MLP neurons of a small language model. Each row is named by its layer, matrix (up: input weights) and neuron, and shows model dimensions 208-335. Each number is 200 + 30 x the weight over its row's rms, rounded and kept within 0 to 999.
Before each neuron's rows, "fires on" lists the tokens most often at its 100 highest values on Wikipedia text that the model never trained on. A number after a token or word is its count.

fires on: " Ke" 16, " Ha" 14, " Pe" 11, "i" 9, " Te" 8, "da" 5
L2.up686,178,259,218,216,176,180,220,250,178,212,217,210,237,174,216,228,134,229,179,236,156,125,200,185,168,189,223,179,218,173,174,210,152,209,199,207,188,202,180,235,205,192,231,225,217,149,170,201,170,218,207,180,209,204,210,219,182,182,199,211,164,137,208,205,213,198,170,184,220,218,240,116,208,222,151,151,238,181,172,234,165,191,213,127,174,125,176,263,174,220,187,248,164,172,195,144,174,188,174,184,172,184,221,166,210,200,235,221,195,168,243,191,155,189,155,209,211,232,150,165,218,267,188,204,258,182,217,209

fires on: "ov" 14, " had" 14, "i" 8, "cu" 7, "en" 6, "v" 5
L2.up1390,181,189,176,171,254,193,163,187,238,226,184,221,205,171,209,177,206,154,143,221,187,187,219,191,213,208,191,237,197,230,186,221,187,176,226,231,179,212,188,203,157,134,174,171,214,205,208,176,251,154,237,154,244,157,190,215,202,266,184,267,218,189,215,208,183,239,189,156,164,187,220,213,199,211,196,221,205,221,250,210,216,198,244,173,189,189,172,183,179,194,229,226,237,191,223,159,183,229,200,161,167,176,140,174,193,165,272,253,182,243,201,250,132,195,192,206,186,250,208,168,230,217,262,258,196,207,235,242

fires on: " and" 41, " Lo" 30, " To" 11, " Ga" 5, "Lo" 4
L2.up376,198,179,236,229,220,191,186,167,191,196,204,160,201,179,153,194,159,253,212,167,113,187,242,226,221,160,203,213,234,281,157,202,167,213,169,216,271,206,177,224,222,210,193,167,265,190,187,179,199,228,127,231,178,213,186,165,247,182,199,174,191,185,242,141,184,186,145,226,204,214,206,186,197,246,192,191,167,207,233,214,226,222,149,269,138,207,185,225,218,202,164,231,149,209,154,208,175,220,196,238,191,179,198,219,217,249,189,156,215,140,252,211,194,208,194,209,171,167,146,226,205,191,172,206,199,184,193,194

fires on: "s" 66, " services" 5, " facilities" 4
L2.up2261,221,141,194,225,188,180,188,178,173,211,208,162,92,222,204,177,196,170,180,177,134,206,182,247,207,182,223,231,148,245,202,190,229,226,183,208,164,208,187,204,197,147,189,194,156,173,140,190,189,222,187,233,152,194,186,190,212,212,181,202,227,177,254,172,223,217,168,273,219,200,196,194,222,165,203,154,208,184,115,189,135,150,192,242,190,203,207,197,171,193,202,219,241,194,239,193,119,204,243,146,143,181,201,224,191,211,182,233,234,228,140,192,175,217,182,196,154,218,249,225,181,145,187,181,199,176,207,173

fires on: "ly" 18, "gu" 15, "be" 6, "mont" 5, "eng" 5, "flo" 5
L2.up1377,196,223,156,139,224,181,184,167,172,259,212,178,159,257,173,208,194,208,182,202,191,218,206,202,200,276,181,216,217,236,173,218,218,167,204,190,135,153,143,191,266,220,210,259,163,168,196,206,225,185,222,192,165,200,172,233,211,197,214,223,196,232,229,148,153,198,186,147,187,206,221,217,171,175,169,207,242,242,238,231,207,220,234,192,179,145,197,167,192,256,191,162,187,207,150,239,207,208,177,237,230,190,191,242,202,188,205,217,174,125,192,191,182,213,227,163,184,133,202,151,196,200,204,212,199,162,142,205

fires on: " Ro" 23, " Main" 11, " Fri" 10, "wi" 10, "ro" 9, " main" 8
L2.up1406,185,245,166,183,142,168,223,240,235,122,185,202,188,180,207,155,192,228,180,227,131,221,154,199,192,184,223,218,201,183,162,158,231,189,180,197,253,184,242,207,213,187,177,180,300,195,196,168,196,218,185,200,202,285,190,231,206,217,173,152,193,180,207,258,240,213,155,193,182,201,194,211,182,196,147,184,183,225,138,263,243,230,180,211,159,180,156,171,173,202,227,208,200,226,194,225,208,207,228,176,198,240,165,174,189,230,189,221,230,222,191,210,167,198,190,154,230,153,190,196,226,159,162,143,223,170,195,244

fires on: " Li" 17, " Ne" 12, " Ab" 11, " Am" 7, " met" 6
L2.up105,185,227,168,191,187,224,184,180,205,164,220,201,221,209,175,254,169,201,209,209,235,289,275,204,167,176,237,204,219,182,146,190,234,186,168,199,177,203,161,195,204,196,135,153,180,209,174,199,240,151,148,201,262,220,185,231,146,175,196,172,198,198,208,233,195,273,211,232,229,179,150,180,179,221,227,221,178,213,143,184,218,265,209,190,225,200,209,225,190,174,202,217,217,160,167,179,227,174,212,181,174,186,198,234,209,191,176,205,194,228,170,189,187,193,235,195,208,191,175,206,153,184,186,215,178,191,184,195

fires on: "ar" 23, "a" 10, "avi" 9, "or" 6, "la" 6, "on" 5
L2.up2679,207,140,214,179,211,151,166,275,175,170,149,238,131,214,163,243,175,227,158,166,198,203,192,218,182,236,160,187,176,207,208,218,183,194,172,222,196,240,204,251,164,199,220,208,233,186,158,230,217,215,220,210,139,202,260,189,136,158,155,216,175,136,259,231,151,241,147,136,212,214,224,203,204,201,231,205,168,209,176,226,218,199,193,158,189,206,254,259,194,230,183,204,188,229,209,223,161,214,156,252,235,215,192,261,193,180,210,181,213,178,145,252,187,183,240,200,159,215,198,165,211,168,206,244,242,223,249,216

fires on: " part" 24, "al" 16, "tan" 6, "0" 6, "fil" 4, " Part" 4
L2.up712,236,225,228,193,259,202,233,137,205,190,227,172,142,196,221,255,174,218,202,204,218,179,223,215,189,206,158,258,204,197,190,241,201,233,208,187,223,181,201,225,214,220,186,227,206,213,171,202,219,201,225,225,218,236,198,153,251,227,136,236,245,184,197,236,222,196,229,187,198,179,160,168,208,214,178,199,219,193,219,265,206,183,263,180,198,197,210,183,185,225,173,168,182,139,143,245,164,173,224,145,239,243,216,202,198,187,150,227,191,182,186,182,144,214,185,202,218,245,196,216,195,226,212,191,161,232,189,217

fires on: "ach" 15, "oc" 13, " medal" 11, "ign" 5, "ant" 5, "nan" 5
L2.up2170,229,224,190,203,201,214,197,208,227,191,262,197,215,173,200,153,216,225,219,173,205,246,204,203,223,200,233,183,241,194,223,184,159,209,187,187,165,230,157,212,163,236,162,212,223,209,199,198,245,186,179,221,195,217,174,202,211,185,264,189,264,186,185,217,186,189,178,233,187,229,176,176,207,180,257,182,181,214,243,216,223,189,212,170,262,234,186,208,148,200,177,254,162,195,188,205,177,171,229,233,238,196,205,266,216,150,210,202,171,183,241,166,243,164,167,258,188,246,121,161,152,192,180,197,144,179,251,271

fires on: " Po" 29, " St" 29, " Col" 8, " Pol" 6, " C" 6, " Mol" 5
L2.up1183,171,171,168,169,161,205,198,224,207,192,186,176,181,225,183,221,176,165,192,226,209,175,243,171,166,135,174,227,167,223,256,208,253,188,208,157,233,224,216,207,221,127,203,197,247,211,246,177,205,211,226,122,207,192,216,228,204,206,194,137,206,160,237,141,212,223,251,191,237,201,252,186,202,190,213,194,213,184,203,212,168,204,224,190,153,198,210,210,143,234,234,214,163,154,202,179,244,182,209,176,121,208,192,212,206,186,158,224,176,174,176,182,176,251,220,206,146,195,226,220,179,136,193,207,145,241,200,198

fires on: " back" 13, " end" 10, "ur" 10, " came" 9, " Title" 7, "de" 6
L2.up2064,185,148,180,240,125,207,178,170,173,195,272,228,220,194,150,222,212,240,194,147,154,170,200,192,174,187,215,212,197,148,190,235,201,219,214,237,163,180,204,161,197,145,270,190,179,168,238,177,173,140,230,168,190,193,227,193,208,192,219,207,207,181,176,178,182,201,166,220,216,144,201,258,232,190,161,214,152,275,156,215,154,156,251,196,250,200,206,200,212,177,173,200,155,209,192,179,218,202,184,244,145,219,190,194,252,260,204,182,184,186,205,245,232,151,198,175,201,203,171,186,179,245,234,162,172,157,195,212

fires on: "0" 32, "up" 10, "ran" 8, "al" 8, " up" 6
L2.up1501,246,194,204,191,214,189,224,174,146,193,248,188,250,292,215,204,172,209,205,219,250,206,202,232,200,186,177,184,207,215,189,219,204,162,165,225,238,210,189,176,216,239,201,208,199,194,209,162,201,186,180,198,149,205,168,200,208,225,185,192,199,190,176,216,208,196,211,178,215,205,208,196,198,221,163,146,191,161,160,206,216,212,216,224,234,215,180,247,226,232,214,197,200,193,213,178,227,207,207,184,226,236,152,151,191,207,164,205,177,199,219,205,183,202,224,215,183,252,206,225,191,179,247,152,196,224,243,214

fires on: " around" 21, " about" 13, "." 13, " between" 9, " more" 9, "ver" 8
L2.up366,205,230,159,214,184,210,166,207,168,260,218,199,202,220,127,241,181,195,158,192,194,263,117,156,248,247,201,230,210,211,254,258,226,174,176,206,229,218,171,177,228,176,204,209,194,198,225,211,263,253,215,189,200,207,223,140,224,223,218,200,215,213,214,154,208,225,172,219,205,225,188,187,190,131,208,217,208,199,180,217,183,191,218,228,222,228,248,186,198,159,209,156,228,208,188,131,203,242,154,236,205,188,187,233,164,215,200,165,223,212,178,158,237,219,175,198,214,242,169,187,182,215,206,251,260,192,220,149

fires on: "gg" 21, "F" 18, " Fab" 6, " Fin" 5
L2.up3040,223,205,202,231,232,240,184,175,225,227,179,213,219,201,224,225,194,208,223,186,199,238,195,181,182,216,193,193,144,166,193,172,207,179,192,176,238,212,195,246,209,185,169,195,207,196,144,213,171,211,185,215,184,194,193,221,193,263,183,204,179,168,245,208,224,201,148,168,189,211,185,185,191,175,179,208,243,210,175,125,195,234,236,232,148,172,188,175,174,188,186,185,162,207,203,232,182,188,258,201,157,190,204,251,165,241,242,224,193,171,182,225,202,249,195,211,208,223,164,144,153,220,184,169,200,159,247,208

fires on: " United" 20, "ity" 8, " University" 8, "le" 6, " Secretary" 4, " League" 4
L2.up1686,170,233,188,255,146,176,166,198,205,199,230,223,210,216,208,196,193,205,168,151,197,266,241,166,204,235,194,138,227,186,180,172,163,206,215,237,213,176,172,201,190,221,196,180,162,259,258,188,233,216,203,252,149,183,173,208,226,217,204,187,219,241,203,134,217,191,241,185,180,188,208,160,210,177,158,165,168,216,216,182,223,182,169,233,191,215,145,194,185,210,226,221,229,208,179,232,255,189,209,201,242,183,213,220,176,253,164,174,162,165,204,148,231,193,211,216,198,165,187,195,269,203,194,174,191,201,210,177

fires on: "ä" 23, " de" 8, "en" 8, "da" 6, "i" 5, "c" 4
L2.up1140,172,240,197,216,195,175,189,166,162,215,168,188,173,192,266,205,139,216,172,205,136,170,187,197,208,148,210,224,262,197,186,198,152,171,191,182,205,219,226,199,175,137,139,184,167,201,185,183,169,152,237,168,238,198,197,251,206,210,155,236,244,205,190,176,174,231,178,225,190,222,230,226,203,133,222,214,181,164,217,170,212,194,202,198,197,200,219,195,175,209,198,245,200,188,213,203,165,175,230,188,231,251,169,200,247,224,242,182,178,231,197,196,132,166,231,163,227,200,181,180,283,242,203,240,194,219,212,246

fires on: "ly" 13, " of" 11, " up" 9, " be" 7, " also" 6, "se" 5
L2.up2984,246,159,201,235,198,211,176,221,191,218,247,199,266,243,157,193,222,166,168,226,148,196,183,212,209,216,202,200,199,180,213,182,167,213,220,239,184,147,195,197,183,220,191,194,225,240,172,203,254,229,231,166,211,199,188,174,157,228,206,172,178,204,174,177,245,159,218,180,172,174,219,163,191,169,225,216,171,206,213,210,258,163,195,260,195,133,154,150,228,184,240,187,223,200,210,183,214,217,213,173,181,221,148,189,252,220,216,166,211,125,202,170,198,208,218,151,148,203,207,221,269,235,212,222,248,203,192,208

fires on: " November" 16, " December" 10, " Bo" 8, " US" 7, " son" 7, " cut" 5
L2.up228,230,191,140,160,219,232,204,175,263,199,235,238,157,144,229,174,189,214,215,213,178,223,194,229,148,166,216,167,219,183,221,161,175,188,179,180,168,231,243,228,246,216,197,182,187,237,172,250,202,225,182,198,207,209,214,252,159,217,186,173,235,251,221,173,145,233,220,192,228,149,233,204,218,204,208,214,225,233,210,148,169,151,201,206,193,161,186,185,191,139,195,187,182,203,206,215,245,173,178,226,198,242,166,262,175,255,239,210,177,224,197,250,228,206,226,192,199,222,135,181,268,181,244,244,247,243,181,179

fires on: "s" 31, " history" 9, "ology" 9, " information" 8, "y" 8, "ty" 8
L2.up2244,208,210,212,223,218,209,268,182,193,208,242,176,120,226,184,223,207,196,196,228,243,180,220,240,183,141,263,219,186,215,210,200,184,205,200,182,207,138,217,234,242,192,200,195,148,218,180,194,212,224,192,186,172,212,221,212,180,173,234,214,168,210,183,248,202,169,222,191,194,174,208,213,135,170,185,210,172,179,182,206,215,202,203,217,188,246,216,233,190,202,152,212,233,189,155,222,195,190,241,226,175,205,177,256,133,208,205,196,221,148,208,206,194,215,209,156,237,182,263,189,221,156,198,217,163,143,200,157

fires on: "ter" 21, "ly" 19, "fil" 7, "me" 7, "book" 5, "script" 4
L2.up1626,230,282,205,206,176,236,180,146,204,186,182,209,181,153,139,179,171,155,256,217,199,250,155,197,181,202,224,223,243,165,232,196,193,207,266,164,231,195,186,207,198,224,134,233,236,171,148,240,240,138,185,188,223,181,178,234,216,180,175,198,211,187,174,228,193,158,184,207,228,162,261,148,239,191,216,150,194,229,237,226,218,208,217,175,225,213,183,219,212,271,185,197,185,195,191,196,222,198,140,263,177,205,203,117,199,235,207,182,203,232,145,228,188,190,181,190,192,236,212,217,198,220,234,152,184,202,150,248

fires on: "ly" 31, " first" 18, " times" 8, " again" 6, " once" 4
L2.up470,136,230,192,270,218,198,215,237,189,192,300,175,236,172,187,176,135,234,200,200,262,158,234,200,193,154,175,194,181,174,205,171,281,176,168,199,218,133,257,198,198,192,173,235,185,184,199,171,150,162,146,264,247,170,168,205,199,190,246,210,176,209,168,194,206,177,180,192,210,178,194,180,143,185,215,197,255,200,186,231,198,143,214,184,249,161,202,262,162,228,166,241,267,224,242,239,175,214,168,208,159,198,227,187,197,154,239,185,177,216,224,171,199,189,188,172,199,186,175,236,210,188,231,217,191,186,270,211